config = dict(
    num_hidden_layers=25,
    hidden_size=256,
    num_attention_heads=4,
    num_key_value_heads=4,
    head_dim=64,
    intermediate_size=1024,
    vocab_size=772,
    hidden_act='relu',
    norm='layernorm',
    norm_place='pre',
    norm_eps=1e-06,
    positions='learned',
    qk_norm=False,
    attn_scale=0.125,
    bias='all',
    tie_word_embeddings=False,
    parallel_block=True,
    init='trunc',
    init_std_qkv=0.0312,
    init_std_o=0.00441,
    init_std_up=0.0312,
    init_std_down=0.00441,
    optimizer='cautious_adamw',
    learning_rate=0.0011,
    beta1=0.9,
    beta2=0.99,
    weight_decay=0.27,
    lr_head=0.00471,
    max_grad_norm=0.5,
    warmup_steps=241,
    schedule='wsd',
    decay_fraction=0.766,
    decay_shape='linear',
    final_lr_fraction=0.02,
    batch_tokens=131072,
    max_seq_len=512,
    doc_mask=False,
    z_loss=1e-05,
    train_tokens=843500000,
    max_steps=6436,
    dataset='wikipedia_en',
)
MLP neurons of a small language model. Each row is named by its layer, matrix (up: input weights; down: output weights) and neuron, and shows model dimensions 80-175. Each number is 500 + 40 x the weight over its row's rms, rounded and kept within 0 to 999. Numbers have three digits each.
After each neuron's rows, "fires on" lists the tokens most often at its 100 highest values on Wikipedia text that the model never trained on.

L12.up195:569492511524599554523507512506466448494500539581482506529505456517452555504565475445491488552540513487459455444461494460481474452548508478447484541444544436484559574545471519536492462536579430502505519543486457446566532462479528500519536530470583533472461490545433483485554448475508482524
L12.down195:456484548511451520480520466489478474538432487500586487506499524508509477581520484518587468433511496517512541518507461504526534471464487552522476433524474514572407394479495500461471530453470521477513485405487539534492542509465570461486463501488480519491522471484436542536470495482461460450
fires on: "9", "al", "ous", "0", " p", "15"

L11.up849:477488481462453525515554565490494442575461509482514545446467507558482494478541492498487560543525492484545502468517514501569538518454501535504458483553492523412467465550572454569440548481494389449483543463517528457534462436516549547516523519499542518474528479541431501488574570495465528502
L11.down849:497524484523552495459477505487534523472565469530483406512546494503484485505502523479495471482470522490471579472499533428411474494553471517459558588462524478580495489543521467495564480489496573534498508521430434517446533491475489414517484472501443517532545488534536476498485491484491429500
fires on: "s", "ity", "ts", "ation", "ical"

L11.up781:476463490455579572479475527524477520483436489509449463501536444498542509539521556463471442475485489520482520503516479519466505513525564560464515460521484489459460497515512486532431501410525424458470559501436505443510533618501453444513487481505510543518539518510486510451515569484546434495
L11.down781:485527511523468482553526498515479480502570578514526505464511558557502426459475474465602512531476519551523468462510527492541497502543500421531522524490508572508447554493513477484512513607533475478515533519545522524526460398484536548461526515462496429431465522466515530527568420466402487462
fires on: "s", "ade", "ary"

L12.up793:445456510502500498562536524496585511453510539467491515518527513450535583572532560451579539543564453444496501583514503565560436509526493507501562551503535462469486490483422479463411462465465472530481490514576470490519499461503504424572456500494529426495620508591468507500430509560560448456
L12.down793:519532538547490540477501485470463448543558521525489536425461528502530467480502576478518480503455535511516506518500562517436512482537529481446496484620465519490468517525570496569568515427501521481522526541488552524507525560454478502465509490543467496517440517488519462517579482504499494492
fires on: "ate", "ed", "an", "le", "and"

L12.up325:534434457480498578420526572494439483531455506533450471531521529464512489497542550476494494494438473543476488474507452477416532513500460570446561543591414498470526487505534463483468436512488484494475560560531451464492525561504462499415427440511456475523495521431533491345477573507459455533
L12.down325:583555540555447481582485504452463465455471550442477512462484556529446473451502452456487479412519507519531517455467573511458453577500551506478445509499443474496549515429497529455482498542494526508515480526562572524501524380446490455503554529428552542539535516549453500542473469463525527503
fires on: "s", "al", "el", "ed", "er", "her"

L18.up294:505483486474520487533488448487522407470421562481505472445558452562433521555540437510497509490522541518483544500485501477555516467507522552498490501553478485465471531474504521504499468545516511479491500524541519330500481479503465551519484495459585500494545505539487534502510528498450514481
L18.down294:484458509557526495540535504482527501506579483468490402490461501535518487447529515478472451527565529558454570442526532599451483488588479513512491504498512548490508531512510497522496470557422511504505531525531481576446523530520505462566478521512513513453498530477511509461459500454524499531
fires on: "s", "t", "p", "st", "r", "ts"

L12.up280:498524602581488500554489545405520439516512516606498563498534472544480517529490511440553490518562488518446509497495531527537492459549486502505518568560461541520487442477449494552497517507480443506536451604487512530503536446468479493469483490481565492487514506489438529464492523536573453425
L12.down280:509486426418515477494480417556568569512474552457587448461493541507499499490476510593502502529478484463528499533503466509477476499522556501549465484506457488490516556458527494490533469582506553572506544495523436462518466557520527487485478502441503484425518543532501447560467437501421475547
fires on: "ent", "e", "ing", " un", "tern"

L8.up416:572522524556552512499525569500500524499476522466574558489605494553501542528489476454546468434472511505486484432467411537523501512611499464476538470475491503560599467555441431536517549522498568545457488552530514558525520531502477456517442447433478517492540538505505531490580536523487496463
L8.down416:509486558480489499425463442482562480464545581444429439526480468503515474416487552536455483544497519557526428456485533563456455503483492460517502475468491517451522394545519519462537534454535486467484485525451573495446493416524536439458497471461533500576479515485563530545445503489451492547
fires on: "inal", "in", "ing", "al", "o"

L8.up176:549503456567536518462501468492516460378448466471484553507583486497472492546486475425527522468436529503452441540489472549483437520465557490501521556547479523501493600535508550486465528526440527534517505460508529494383528464454464542520427487419476475522495497531512550487570452514523519482
L8.down176:508465479440533500451435563488481523529571532485515576495413524485555499473499584587527444491511562450504524505520577478502438555488459546446496457513493472549532419483475448518542508544499582537474458530538474441468536553517526507524455452518460497492413559526549492431540496514530485423
fires on: "he", "ir", "A", "rit"

L8.up588:529481508522511543473517510523492465520450487501466545508480415640524501512482508494513505431495535485616444480491466592499459515483572526476548549462457510487546518518417450553438576562504470485526495395491515484491504559481481448509529535484527412456516515566444495531563508507491489491
L8.down588:443478512450550523412534531467466480494571487461519431489482522456554469476508558492542450530501550493458479462518554461523513474458438525472513440497516490501515455531550519506519433517493590547490467570466519466509514526542563461554558509409469568543461536547557443533455435551491569504
fires on: "b", "ark", "rit", " Al", "he", "er"

L15.up922:484448446503460523531490546444515598487456531462623527488537555518508469500501485509523476403453517488528458525507472531524482468546541489483469512495484531515513587524511500552546494500512567573528467516527533536442460492512452451513501496462446599513587461520526552482527510542467518492
L15.down922:560561567542472483490368487496495478467521495450387496412538486522495505466500591464435514609530530509437512434475580427434565442495492491440518509506478469510544456455491488436510484485539424458547502464457508420571565500466498525483481486501540463461427514465451487566524475468499498416
fires on: "ig", "o", "ic", "in", "od", "f"

L12.up548:530501485499493510556486481527592502495467499537504552530489481495512500523562548454527468545509451477518505415495467432458482556549546505509500505513475533487467522522486464493506543507535431507493451560527547469544567505489515351467444541425499498423519501470452488538429489470528501500
L12.down548:488503439542504476497467546505563525427522473450573475499525477427513547433497497512534482500493502549492534600462527558528486437513495515515498475535491468568558491460457475422520457441431493463538600459551476508476446523541496534482502455516559452586501509497541443489500484554529525479
fires on: "r", "en", "ic", "at", "d"